Weights of a small transformer language model.
Size: width 192, MLP 768 GELU, 6.76M parameters.
MLP neurons of a small language model. Each row is named by its layer, matrix (up: input weights; down: output weights) and neuron, and shows model dimensions 112-175. Each number is 128 + 32 x the weight over its row's rms, rounded and kept within 0 to 255.
After each neuron's rows, "fires before" lists the tokens most often just after its 100 highest values on Wikipedia text that the model never trained on.

L4.up698 [181 101  99 136  63  98 191 119 124  44  64 132  79 160 167 121 112 139 203 115  84 137 141 142 155 117 125 148  91 152 114 132  92 128 126 130  76  97 106 155 123 123 136  99 132 120 105 160 112 126 122 113 152 116  83 113 144  78 117 110 119 109 112 143]
L4.down698 [125 109 126 140 148 166 191 147 171  98 150  91 145 173 150  89 140 161 189 117 153  95 187 167 119  67  96 155 135  84 126 100 137 119 119 181 106 161 121 126 132 140 194 112 129 137 142 155 165 142 122 118  67 126  72 124 178 142 183 142 105 106 149 101]
fires before: "| ", "==", "The ", "- ", "== ", "In "

L2.up295 [134  88 113 140 184 104  96 126 102 124 120 106 102 118 140 141 134 144 141 118  77 109 111 155 130 100 121 141  84  75 123 178  54 131 102 145  73 124 147 175  99 141 100  99  89 155  94 121 112 156  60 109  80 160 100 142 109 144 119 122 136 121  66 122]
L2.down295 [ 97 147  84  78 175 137 175  77 183 114 127 133 106 124 154 132  98 174 192 101  85 158 145 122 126 134 124 170  84  90 151 148 157 103 122 196 101 165 120 140 130 149 184  99 158 115 126 153 141 114 164  80  99  76  96 103  98 126 115 144 161 126 141  98]
fires before: "| ", "= ", "- ", "=="

L4.up577 [165 152 110 102 166  90 135 111  98 176 140  73 149  97 134 111 130 104 161 119 106 138 105 130 114 191 167 139  80 183 137  98 135 155 131 188 144 105 132 112 111 160 133 165 128 170 153 143 112 115 150 123 114 146 133 131 145 146  24 123 138 144 103 137]
L4.down577 [129  98 109 108 161 105 143 109 160 201 145 167  94  87 111 154 139 103  93  91  97 107 119 195 180  96 134 121  87 109  85  83 105 132 116 138  82 157 140 115 139 184 122 133 153  83 171 176  81 150 111 139 178 135 164 146 172 146 137 113  75 198  80 152]
fires before: "| ", "s ", "5 ", "0", ", "

L6.up364 [156 135 140  87 111 130 132  93  58 118 151 106 128 151 122 109 165 134 141  99 125 127  98 123 134 152 145 171 167 107  75 169 105 121 133 152 165 143  85 120  78 175 166  75 141 147 126 140 159 134 123 114 125 149 100 140 155 145  75  95 134 137  86  55]
L6.down364 [144  94 120 144 164 111 202 196 120 112 114 120 166 166  67  72 121 136 147 125 191 104 124  92 200 134 122 199 124 159 171 156 162 165 141 129 143 132 100 163 159 115 154  80 108 122 115 153  89 128 160 115 154 112 117  83 110 122 168  94 165 116 142  91]
fires before: "| ", "==", "The ", "== ", "= ", "In "

L4.up107 [169 129 166 197 123 132 129 163 127  85 124 136 171 134 105  90 188 160  74 116 142 166 114 180 120 163 134 147 150 175 157  36 105  98  94 132 145  94 135 139 101  89  96 161 124 140 147 143 134 140 149 114  86  98 148 141 109 104 130 101  73 145 148 245]
L4.down107 [126  68 207 157 113 134 187 134 142 120  81 164 131 103 138 176 160 163 138  87  79 158 163 148  85 138 135 119 142  92  93  98 113 109 121  91 124 119 141 135 106 156  89 159 126 179  92 142 166 137  87 135 145 114 134 143  83 151 146 141  55 132 126 177]
fires before: "s ", "s", "| "

L6.up240 [117 157 124 114  76 101 151  52 120  72  98 142 115 160  60 149 101 127  98 162  80 148 144 170 137 108 149 103 100 129  97 115 142 138 135 185 129 178  65  74 207 139 117 171 147 132 163 227 156 135 106 128 125 180 200 114 157 122 163  75 106 179 159 137]
L6.down240 [127 139 137 112 105 103 159 137 118 115 156 146 134 201 109  93 103 144 131 133 144 125 144 121 133 121 106 128 115 160  77  72 159 135 144 146 123 119  89  63 151 189 105 168 151 124 113 149 144 123 106 122 135 170 184 126 169 194 141  99 164 132 175  99]
fires before: "the ", "a ", "to ", "his ", "him "

L4.up152 [150 159 170 118 121  95 143 157  70 147  97 136 107 114  54 116  85 172  77 109 156 167 127 108 181 147 148 137 114 179  91 132 129  92 178 164 116 127  83  53 102 147 133  91 140 154 117  94 154 148 121 161 151 164  63 131 103  93 137  91 144 174 129 146]
L4.down152 [108 192 163 103 160  60 125  77 174 180 173 126 136 176 134 144  99 170 116 107 141 139 155  86 133 143  97 150  70 120  88 154 102 154  76 129 114 148 139 133 153 138 125  91  55 104 148 132 116 102 150 133 187 107  97  98  64 149 179 166 105 111 183 172]
fires before: ", ", ". ", " ", ".", "of "

L4.up15 [115 102 138 158 142 130 128 171 164  99 149 192 132 170  89 132 172 126 107  73 117  86 120  97  61  97 122 160  99 144  79 112 111 175 135 195 116  39  94 116  86  91 128  92 158 135 114  90 177 110 114 106 151 104 124 134  82 179  93 154 184 128  81 114]
L4.down15 [ 92 113 121 111 110 101 142 118 133  83 147 133  91 126 136 111  86 173  60 131 106 137 132 174 118 124 134 169 131 153 147 115 182 154 124 154 124 188 131 164 181 185 154 107 153 125 123  98 109 134 155  94  94  85 136 160 122 104 157  58 137 126 128 114]
fires before: "| ", "- ", "Ro", ": "

L2.up2 [152  75  81 116 104 123 149 133 172 160 103  90  65 133 136  94  91 130 187 153 128 128  98 123 160 157  99 120 129  93 141 165 178 124 118  97 102  94 133  58 136 134 184 126 164 188  99 133 145 129 107 174  88 134 130 160 156 123  96 146 131 133 152 118]
L2.down2 [136 160 186 177 155  95 117 147 106 116 133 158 187 148  85 149 149 150 178 161 118 135 108 109 108 126 163 159  91 115  86 132  86 132 163 125 126 193 132 130 127 105 121 112 152 107 152 111  85  93 133 149 112  52  95 102 188  99 164  65 123 114 109  74]
fires before: ". ", ", ", ".", ": ", "'"

L8.up206 [ 60 184 114 142  88  68 101  98 114 114 128 192 141 156 100 134 114  90 170 141 141  95 164 204 103 126  95 136 160 162  83 135 119 130 165  55  94 135  64  89 168  86 155 113 123  42 170 158 177 163  77 190 145  99 140 102 106 164 116 155 136  87 146 117]
L8.down206 [164 123 155 105 136 128 123 106 127 157  81  87 150 191  98 155 120 168  74 124 152 164  83 118 118 124 179 101  63 113 104 152  88 165 165  70 108 123 204 104  95 157 118 195 118 182  64 123 123  61 101 128 101 160  61 120 160 105  74 151 112 116 136 135]
fires before: "a ", "the ", "an ", "an", "A "

L2.up594 [152 159 162 156  60 150 203 133  95 171 145  91 105 122 122 140 102 149 162 159 150 125 111 174 153 106 113  91 111  78 109 125 138  86 127  71  91 101 130 130 126  85 143 148 104 148  26  85 143 113 111 140 119 151  77  96 145 104 167 115  72 151 110  81]
L2.down594 [218  87  90  99 144 119  77  87 214 152 150 128  60 112 160 139  88 158 188 133 183 110 129  64 107 128  99  99 167 134 137 181  89  97 142 143 109 118 167  68 210 129 129 106 129 112 112 143 127  99 153 124 174 100 143  97 103 133 102 130 177 121 189 104]
fires before: "\n\n", "The ", "ul", "\n", "In "

L2.up169 [160 132 100 152  88  86 198  89 116 146 111 115  97  77 114 128 126 167  97 156 117 108 113 128 153 196 136 165  98  90 102  97 180  97 143 117  90 110 106 111  89  80 183  96 120 182 149 161 157 116 115 127 106 117 129 134 175 152  56 124  80 128 108 159]
L2.down169 [117  92 152  98 105 183 167 130 111 178 111 175  83  88 132 212  84 103 117 163  99 140 151  84  59 113 124 114 149 164 155 145 140 132  92  98 147  60  97 156 120 105 157 171 122 107 105 104 149 138 153  99 190 111  74 160 145 178 120  85 126 149 161 142]
fires before: ", ", ". ", ": "

L6.up584 [128 113 186 141 110 179 124 159 149  95 106  76 162 150 100  69 184 102  96 159 115  55  92 128 136 111 125 144 106 134 213  92  94 125 139  85 110 142 189 123 144  86 151 140  87 173  93 183 135 121 155 158 102 115 116  97  82 188 112 117  92 188 107  83]
L6.down584 [124 124 116 129 121 113 107 135 129  95  80 176 162 118 148 117  94 173 158  64 113 136 111 131  96 129 127 107 115 136  90 126 131 100 124 183 113 127  56 183 125 218 157 111 156 103 125 108 184  85 120 115 155 172 161  97  65 124 107 146  55 106 144 102]
fires before: "\n"

L4.up261 [149 174 164 170 131 119 162 110 128 215 113 128 114 149 154 138 144 184 113 196 151 191  47 112 188  67 112 157 119 158  91 129 163 164 217 107 208 180 109 126 116  85 184 116  92 130  87 121 134  77 106 135 105 118 114  87 150 146 140 151 145 148 147 155]
L4.down261 [104 153  71 131 140 105 141  78 128 101 117 141 174 163  86 152  95 132 105 146 109 114 148 124  93 117 161  91 109 118  97 118 141 176 144 109 125 167  97 198 116 141  73 150 124  96 119 161 132  68 132 116 113 157 143 155 129 136 191 120 117 204 151 151]
fires before: ". ", ", ", ".", "and "

L8.up712 [ 91 138 111 110 164 137 190  98 141 162 196  60 131 157 141 133 130 138 114 165 133 115 173 139  82 135 129 110  85 139 131 135 126 134 114 157  98 144 127  89 120 122 110  73 132 182  58  63 159 191 155 158 131 127 158 150 141 121  70 162 180 133 146 165]
L8.down712 [129 135 105 211  98 138 145  96 169  66 116 140 101 100 106 121 133  61 126  95 138 124  72  91  58  50 136 160 131 170  94 104 134 170 130  92 106 111 149 128 171 100 149 119 127  94 172 120  76  99 143 160  96  79 158 152 132 169 130 124 145 186 151 171]
fires before: "| "

L2.up760 [122 177 159  56  86 124 166  15 126 150 148 138 105 146 130 135  96 130  75 121 117 106 151 149  99 122 138 141 145  67 136  65 200 188 110  90 112  88 178 133 143 208 158 116 161 152 151 160 143 150  86 122 103 152 130 159 116 144 131 186 134 144 137 112]
L2.down760 [ 89 119 159 168 127 179  91 142 125 144 117 108 131 100 124 135 145 155  75  76 192  86 145 148 145 111 162  78 161 165 138 150  58 125 125  92 154 119  98 165 106 117 159 163 106 106 124 148 142  94 180 112 109  92 160  64 153 106 148  84 155 125 116 180]
fires before: "| ", "Be", "(", "|"

L2.up115 [135 156 164 161 154 137 145 146 119 189 135 143 145 173  86 165 100 125 116 154  71 110  84 112 132 119 151 122 125  99 162 131  84 107 138 134 138 127 140 139 111 119  56 123 101 135 143 137 125  81 135 159 165 172  72  82 102 169 164  78 119 147  71 118]
L2.down115 [123 143 125 148 123 157 118  99 105 131 158  95 127 130 135 152 155 134 191 112 188 130 147  57 158 131 163 109 153 147 106 145 127 163  31  28  99 127 123 114 147 111 144 164 182 181  76 140 143 120 138 126 184 123 129 118 153 181 128  80  91  98 205 155]
fires before: "\n", "\n\n"

L2.up646 [121  72 103 140 162 105 157  95 193 113 115 124 158 134  85 182 153  98 106 145 115 169  93 129 121 150  90 116 140 128 121 142 110  83  99 180  51 101  89 144 104  77 100 178 113 123 151 128 140 134  72 114 208 101 139 151 118 162 180 149 128  71 151 212]
L2.down646 [ 57 114  90 120 140  97 113 178 124 144  76 125 104 150 101  52 146 152 144 129 187  85 148 163 142 141 182 109  95 172 159 159 166 161 109  94 171 125 127  81 130 146 135 153 151 143 128 130  82 158 145 125 103 148 125 116 129 178  99  94 136 100  88 111]
fires before: "in ", "on ", "by ", "to ", "as "

L8.up715 [130  93 161 149 146 131  89 110  90 140 132 125  75 104 107 170  65  51 139  88 205 118 186 160 130  56 150 157 108 157 123  96  87 136 116 160 161 197 112  86 121 166 162 119 110 158 223 131 124 117 147 140 141 140  86 136 131 184 140  99  97 116 149 142]
L8.down715 [192 168 163 119 103 116  74 151  80 140 105 186 149 136 137 140 174 123  83  37 114 172  85 106 116 161 163 142 129  23 124 104 127 139 108 116 108 121  71  97  67 138  96 153 105 185 102 114 170 222 121 173 138 114 147 112  92 150  90 150 123 168 112 117]
fires before: "| ", "and "

L2.up589 [145 120 112 197 155 134 100 109 151 122 112 105 120 135 107 170 190 132 172 149 110 168 163 105 124 150 102 132  88 139 156 129 147 153  72 180  86 134 111 139 148 108  70 132 116 134 127  89 123 113 144 127 128 187 138 148 127 125 140 124 185 101  94 110]
L2.down589 [124 191 116 129  87 176 119 102  83 176 101 158 132 170 128 142 141 101 122  98 149 158 159  99 103 129 129 180 154  83 116 115 144 143 126 158 114 127 132 115 122  52 176 119 130 124 135 120  93 109 168 109  67 120 183 103  26  74 133 128  99 121 139 119]
fires before: ", ", ". ", ".", "er"

L4.up533 [150 114 120 179 104 138 125 116 144 108 146 181 131  76 121 158 106 150 171 158 116 109 132 130 153 117 170 169 126 111 134 105 170 175 157 174 137 112 113  77 149  88 125 110  97 108 153 111 136 206 129 121 177 106 110 150 158 126 153 150 212 109 103 105]
L4.down533 [152 116  77 122 163 144 135 150 118 166 116 104 132 141 142 121 129 147 135 123 144 179 112  78 120 100  58 138 143 187 117 132 126 160  98 163  99 188 136 136 124 156 201 113 158 130  95 166  80 125 106 141  76 114  86 110 177 164 105 134  74 124 194 159]
fires before: " ", "Votes ", "% ", "±% "

L8.up489 [116 100  69 141 132 172 148 167 121 182  94  92 118  51 136 116 162 147 136 137 122 141  89 137 156 123 130 140 130 183  87 119 128 221  65  85 142 159 138 172 117  98 118 145 117  68 161 128 148  95  93 106 104 118 108  99 133 166 149 141 117 111 118 163]
L8.down489 [126 162 185 120 163  99 114 106 128 139 190 190 143 156 139 140  90  96 161 198 118 162  58 119 141  88  97 110 153  72 167 183  91  89 116 169 102 126 155  77 116 116 169 135 126 191 131 150 146 115 103 138 145 103 114 192  99 167 141 130 166 110  89 108]
fires before: "| ", "|", "(", "in ", "and "

L8.up498 [136  98 160 197 149 163 161 173 167  98 121 120 113 132 114 176 119 137 131 147  92  67 135 153  77 127 166 182 140  86 184 127 106 109 161 161  96 117 115 141 135 111  86 114  93 102 138 169 143  90 138 166 137 148  58 140  98 117 184 172 100 137 119 131]
L8.down498 [193 116 137 122 191 178  74 140 107  81  68 103 130 110 132 172 104 150 126 155  98 114 114 112 189 107 127  86 137 113 174 139 165 121 160 150 110 111 118 106  93 156 128 174 156 124  88 114 142 152 128 107 125 154 134  74 146 165 138  98 153 133  96  85]
fires before: ". ", "| ", "–", "-", ")", ", "

L8.up43 [169 164 139  90 132 135 127  72  96 107 111 142 139 159 117 119 139  99 155  98 105 103 134 113  82  74  98 158 105  96 111 133 197 208 144 111  90 138  86 118 163 114 103  80 101 162 131 137  84 170 140 167 100 124 101 127  83 152 136 144 123 113 133  78]
L8.down43 [116 112 194 180 123 117 176 149 104 123 158 125 154 145 114 109 106  77 167 119 107 148 172 110 127  98 114 147 124 134 133 187 165 195 154 138 113 139 134 160  96 158 178  83 109 171 146 142 156 111 128  78  98  98  69 135  90 104  99 160 184  99 115 101]
fires before: ", ", ". ", ".", ": "

L4.up165 [162 124  89 159 159 114 118 158  74 139 118 136  73  95 165 132  91 176  94 144 150 130 124 142 116 140 121 103 165  92  90  47 121 185 189 126 171 122 126 118 124 151  74 127  98 106 129 114 130  64 127 127 192 130 139 119 134 168 145 147 101  83  87 154]
L4.down165 [128 117 130 150 133 163 138 133 118 115  71 120 108 156 117 111 130 179 118 157 114 146 136 128  94 156  72 172 144 148 148 178 131  88  66 128 108 123 101 136 156 127 152 106 128 119 141 182 144 145 171  84 114 139 138 124 177 113  88   7 159 163 123  97]
fires before: "| ", "|", "±% ", "14"

L8.up327 [120 163 124  92 153  95 161  99 138 100  85 163  91 126 163 167 101 123 142 170 126 163 148 108 166 133 138 114 118 155 125 122 158 149 142 147 145 156 121  80 124 187 108 176 135  94 166 150 148 146 141  97  97 150  72  90  76 142 105 122 161 107 110 101]
L8.down327 [181 110 106 110 135 171 139 137 154  93 165 108 179  85 126 105 143 132 117 112 137 121  97 158 175 131  87 145 157 161 105 147 147  89 105 120  73 100  89 151 170 151 154 136 137 128 167 151 147 170  97 112  55  98  79 170 128 117 145 137 143  79 118 103]
fires before: "| ", "=", "and ", "("

L7.up155 [138 160  95 124 163 124 163 167 118 118 104 147  60 108 177 170 119 139  98 143 187  90 157 108 111 102 124 128 123  73 201 110 139 113  53  98 141  76 117 112  85 110 161  86 132 131 104 113  73 147 125 118 124  87  82 149 146 157 119 116 151 165  92  79]
L7.down155 [129 172 157 125 104 125 133 103 138  95 157 180 152 103 122 107 104 153 133 157  98 143 106 177 164  73 157 152 145 153 169 126 123 109 117 143 143  76 165 115 127 119 128 204 111 131 107 111 184 135 164 145  98 203 123 116 173 131 156 119 115 106 179 171]
fires before: "| ", "(", "of ", "in "

L4.up222 [164 193 191  73 118 124 128 104  89  90 143  98 129 160 164 132  94 114 152 176 106 118  92 127  96 201 139 140  94 145  80  59 125 125 148 135  61 102 120 119 149 171  46 123 126 119 149 131 137 122 103  95  71 104  86 161 130 184  88 150  99 174 153 132]
L4.down222 [166 123  90 133  97  79 147 122 169  63 131 104 170 142 133 119  96 117 135 140 171  79 208  66  74 145 159 165 170 129 162  96 155 138 124 133 128  89 123 119 139 113  80 117 127  26 126  64 144 124 141  93 146 144 123 135 113 130 112  69 109 172 142 140]
fires before: "s ", "al ", "n ", ", ", ". "

L8.up174 [187 101 105 182 160 113 140 141 140  98 100 165 151  84  87 204 130 156 132 170  65 152 134 114 159 187 118 134  98  93 148  89  91 134 155 144 127  96 153 125 155 106  75 119 140 181 154 108  99 168 127 171 129 155 115 134 130 179 189 110 207  54 129 137]
L8.down174 [ 93 139 104 135 133  58 181 138  89 115 129 192 196  89 110 128 112 177 170 106 111 150 144 143 135 139 125 103 116 147  86  91 193 149 101 184 123 134 116 142 168 122 115  81  74 154 170 147 128 111 132 119 130 170 127 146 155 139 116 148 127 145 191 167]
fires before: "s ", "al ", "tural "

L2.up142 [175  83 210 109 131 153 166 163 123  96 165 131  91 111 168 151 169 135 112 155 181 179 119  87 126 113 190 118 119 171 115 125 134 141 110 145 150  85 115 119 121 129  98 191  65 136 101 123  85 100 115 115 163 122 154 169 194  81 189 125 158 105 103 153]
L2.down142 [ 67 158 120 166 206 146 111 128  65 100 155  97 161 118 152  97 119 104 168 183 114 106 147  99 122 190  76  71 224 152 137 205 107 134 149  99 107 154 186 138  60 148 120 155 115  92 105 123 155  93 111 107 113 135 150 116 105 152 147 118 145 154 118 168]
fires before: "s ", "s"

L7.up432 [104 112 181 106 192 189 124  80 114 138  99  87 188 131 157 164 125 110 172 115  92 112 142  82 146 130 101 133  85  87 120  89 149 139 154 123 116 149 100 137 159 116 151 103 151 104 126 124 124 129  57  90 121  82 130 131 135 114 151 127 150  93 120  75]
L7.down432 [158  79  97  83 156 165  51 122 158 174  84  74 160 118 153 174 127 133 147 122 111 157 109 141 120 156  75 125 134 147 132 130 124  92 190 163  99  91 146 143 133 139 141 165 101 123 154 140  69 102 101 107  67 115 137 136 118  86 130 125 189 111  74 102]
fires before: "| "

L8.up612 [ 95 170  59 172 164 133 134 104  92 159 153  63 143  73 129 140 113 116 134 155 148 131 123 128 168 115  93 134 122 157 113 117 136 168 132 215 135 110 116 178 157 174 190 129 105 105 111 170 118 135 118  85 190 113 138 181 107 136 112 161 116 140  84 158]
L8.down612 [131 115  97 128 157 103 170 100 111 170 121 106  75 153 108  96 147 103 132 109 126 158 106 113 168 131 132 128 117 143 104  88 130 125 117 118 121 101 134 192  92 173  71 164 114 166 164  82 160 166  77 148  96 147  86 115  93 187 105 105 145 125  93 126]
fires before: "|", "of ", "to ", "and ", "in ", "are "

L8.up508 [148 179 129 167 160 113 133 119 216 158  81  79 102 222 122 127 125 156 150 127 129 192 117  89 167 105  78 101 170 127 134 195 151 133 103 181 142  70 144  93 117 117 105 188 135 104 124 121 108 146 167 184 174 158 121 168 131 153  75 130 164 121 126  79]
L8.down508 [157 105 117  48 100 138 169 103 136 149 125 119 136 182 113  75 157 112 118 111 133 138 159 143 133 135  95  90 133 151 143 143 126 189 143 178 108 132  86 154 147 135 131 150 145 116 157  68 145 128 147 181  86 104 122 133 127 120 187 105 153 149 118 140]
fires before: ", ", "-", ". ", "'"

L8.up458 [122 195  98 156 129 189 123 110  96 160  70 119 145 183 120  87  87 148 103 205 135 127 179 177 132 140 121 148 126 117 123  95  93 190 157  92 203  87 142  60 141 163  91 114 186  76 125 118  77 167 127 157  99 108  67 150 104 145 150 133 137 100  79  64]
L8.down458 [139 123 109 142  82 105 179  98  71 189  84 156  91 166 122  98 116 153  97 180 170 105 158 111 120 140 133 123 178 161  88  74  68 200 151  71 154 139  97  91 124 149 124  95 112  94 119 159 129 168 174 131 112 191 119 150 151 157  88 135  46 159 138 142]
fires before: "s ", ": ", "\n", "\n  ", "\n\n", "the "

L4.up257 [108 122 170 115 130 135 134 114  75 109  98  85 131 172 165 146 117 162 140 163 133 181 131  81 152 194 178 159 132 150 190 103 192  98 195 151 107 110  99 109 115 122 166 162 117 165 126 128 113 132 102 135 142 165 189 105 117 106 164  15  97 151 145 115]
L4.down257 [176 139 115 189 146  91 162 112 171 159 139 114 117  99 134 217 130 134 130 133 126 108  81 118 112 119  73  57 152 172  87 140  80 148  75 165 112 138 173 156 131 121 171 141 169  95 156  84 155 123 120 131 143  51 140  85 165  92  96 181 168  99  97 105]
fires before: ", ", ". ", ":", "an ", "a ", "his "

L4.up740 [117 134 162 160 169 101 150 166 108 143 124 171 151 108 162 162 113 148 121 170 135 120 141 112 153  94 117 140 125 145 137  51  59 124 117 117 188 148 140 121 128 141  99  99 171 156 121 123  80 144 121 144  74 131 145 130  87  87  92  90 173 207  63 107]
L4.down740 [174 103 101 100 142 143  97 145 170 176 199  82 118  83 158 130 115 100 195 180 124 101 121  79 146 136 176  95 191 138 149 128 181 130 121 102 136  93 111 132 135  73 155 108 100 162 151 106  72 145 114 143 144  63 122 142 109 162 135 128 166 117 193 103]
fires before: ", ", ". ", "\n\n", ".", "s "

L7.up482 [128  84 112 101 124 156 170 137 124 141 144 154 213 132 127 134 113  97 121 108 152 136 136 128 137 128 117 147 147 173  91 131 133 105  84 149 161 159 102 110  64  83 145  50 110 164 170 120  46  82  95 122 123 141 137 125  96 152  86 176 138 176 175 105]
L7.down482 [ 89 144  94 137 198 166 168 171 143  72  97 118  93  68 132 101 114 150  95 164 144 150 147 115 167 121 129 122  79  80 135  96 148 143 129 114 105 127 110 141 194 185 174 209 114 150  89  99 220 141 159  82  90  77 120 172 186 171 147  86 126  98 109 129]
fires before: "\n", "\n\n", "| ", "place ", "3", "4"

L4.up535 [129 167 116 123 123 102 148 132 189  44  92 101 131 165 106 135  68 151 148 129 112 101  63 150 115 136 118 170 102 132 108 122 125  97 109 130  75 125 123 120 113 156 101  86 145 141 177 175 120 157 107 105 153 121 147 141 154 148 116 124 161 142 145 215]
L4.down535 [130 117 157 161 104  96 105 145 203 146 160 145 148 143 161 146  91 120  88 120 147 114 161 127 196 109 163 163  91 119 167 173 126 135 141 116  97 144 142 127 129 101 149 173 187  99 165 144  96 107  84 128 196 130 118 104  89 158 107 137 156 130 134 103]
fires before: ", ", ". ", ".", ": "

L2.up735 [122  80 129 101 198 104 137 152  96 144  61 179 180 168 143 115 147 105 118 184 163 127 117 121 129 116  94  78 112  85 119 102  87 178 125 177 100 168 115 140 110 137 143 143 139 155 141 120 108 154 142  71 158 205 111 124 104 146 151 102 120  89 142 125]
L2.down735 [149 135  87 127  69 137 152 119  95 107  86 142 122 168 133 124  80  83 138 128 133 143 140 150  96 103 154 139 151 174 135  97 141 169 123 158 227  73 100  87  99 150 105 132 157 162 162  98 157 117 150 110 166 106 106 102 122  81 122 173 203 121 212 139]
fires before: ", ", ": ", "==", ". "

L8.up647 [103 170 120  89 102 143 128 182 153 119 157 120 188 116  85 142  94 145 126 188  39 112  91 115 189 116 139 178 142 144 152  76 126 120 103 111  80 134 157 128 170 149 109 110 125 129 165  98  65 189  77 112 138  73 101 185 179 113 132 106 204 146 118 121]
L8.down647 [ 99  77 151 157 125 165 109 131 102 106 161 123 169 131 119 126 111 124 125 149 103 134 107 110 159 125 117 175  86 142  95 172 201 113  83 115 124 162 129  98 112 148 180  73  61  69 102 101 133  89 148 142 154 186  83 112 116 156 172 151 151 170  98 109]
fires before: ", ", "\n", "on ", ". "

L8.up501 [ 84 117 163  98  69 167 164  70 146 112  70 103  48 142 118 152  95 124 142 186  82 116 103  85 138 126  95 149 122 132 116 141 230 123 137  93 164 134 130 122 152 147 141 153 122 145 156 116 127 158  31  84 142 167  93 105 136  84 141 118  86 160  90 178]
L8.down501 [134 184  85 126 165 111 120 169  90 103 122 120 154  78 194  85 116 152 107 150 185 106 182 103  67  87 125 153 118 163 118  43  80 140 135  95 145 157 160  94 145 121 117 124 105  99  71 161  81 188 142 131  88 126 150 177 152 119 163 142 121 117 122 141]
fires before: "| ", "of ", "4 ", "2 ", "6 "

L2.up733 [174 162 128 121 110 128 163 132 119  84  68  74  92 172 116 151 105 175 131 109  75 122 132 157 113 153 141 138 130 112 132 121  61 115 132 119 159  97  84 189 176 151 198 138 141  84 126 135 108  72 108  42 149 125  96 110 207  99 109 135 164  69 117 125]
L2.down733 [140 116 102 150 101 114 140 121 167  87 143 142 123  74 149  75 143 105 165 151 155 134 138  99 208 111 150 181  80  97  94 125 153 130 104 128 112 156 156 106 120 114 146 108 157 187  86 116 143 182 101  85 103 109 150 146 172 135 125  97 116  81 105 129]
fires before: "| ", "==", "= ", "===", "== "

L2.up54 [110 196 156  76 168 108 101  68 106 170  89 164 121 119 143 154  99 149 146 151 122 102  98 125 149 155 172 117 115 139 148  88 134 109 113 209 114 115 172 107 128  94 126 153 148 120 129  80 109 165 215 141 166 137  96 132 147 160 222 165 118 137 103 125]
L2.down54 [107 111 101 187 158 107 158 204 157 142 136 131  99 118 144 180 125 146 179 162 166 179 182 189 151 151  97  71 126 110 157 131 139 131  99  87 131 101  94 142 128 104 143 122 134 183 168 150 138 119 128 132 151 146  82 136 158 172  98 151 149 110 163 100]
fires before: "Votes ", "% ", "Candidate ", "±% ", "to ", " "

L2.up637 [132 158 119 142 140 140 210 103 128 123 165 146 115 187 146 110  67 153 135 102  88 137 129 124 179  87  29 196  72 171 144 164  72 176 155 138 105  87 138 137 104 114  85  83 109 130 170 109 106 119 108  84 175  94  86  56 117 117 105 134 162 150 117 119]
L2.down637 [122 113 183 190 150 118 152 145 101 153  90 154 136 161 127  86 105 168 177 156 135 129 136 139  89 158 114 144 133 149 164 147 142  84 121 169 158 167 110 134  97 121 157 145 133 109 176 139 124 105 135 119 103  95 114 140  78 126 194 125 123  70 141  54]
fires before: "s "

L8.up680 [164 128  79 155 133 127 107 184 148 133 130 147  93  94 130 104 153 155 122 103 130 174  99 142 169  47 133  97 104 134 125 122 203 117 105 140 117 145 174 103 129 182  90 165 126 138  99  40 157 110 145  98 161 165 128 152 126  69 148 161 174 169 138 165]
L8.down680 [121 125 109 146 106 146 130 124 139 175 160 113 103 130 169 144 102 125 149 119  66 131 130  99 169 121 153 191 124 163 132 138 102 156 108 128 159 122 194 146 172  76  87  92 108  99 169 178 141 144  16 201 121 160 100 103 134 135 150  46 128 139 124 142]
fires before: "by ", "in ", "to ", "as ", "yn"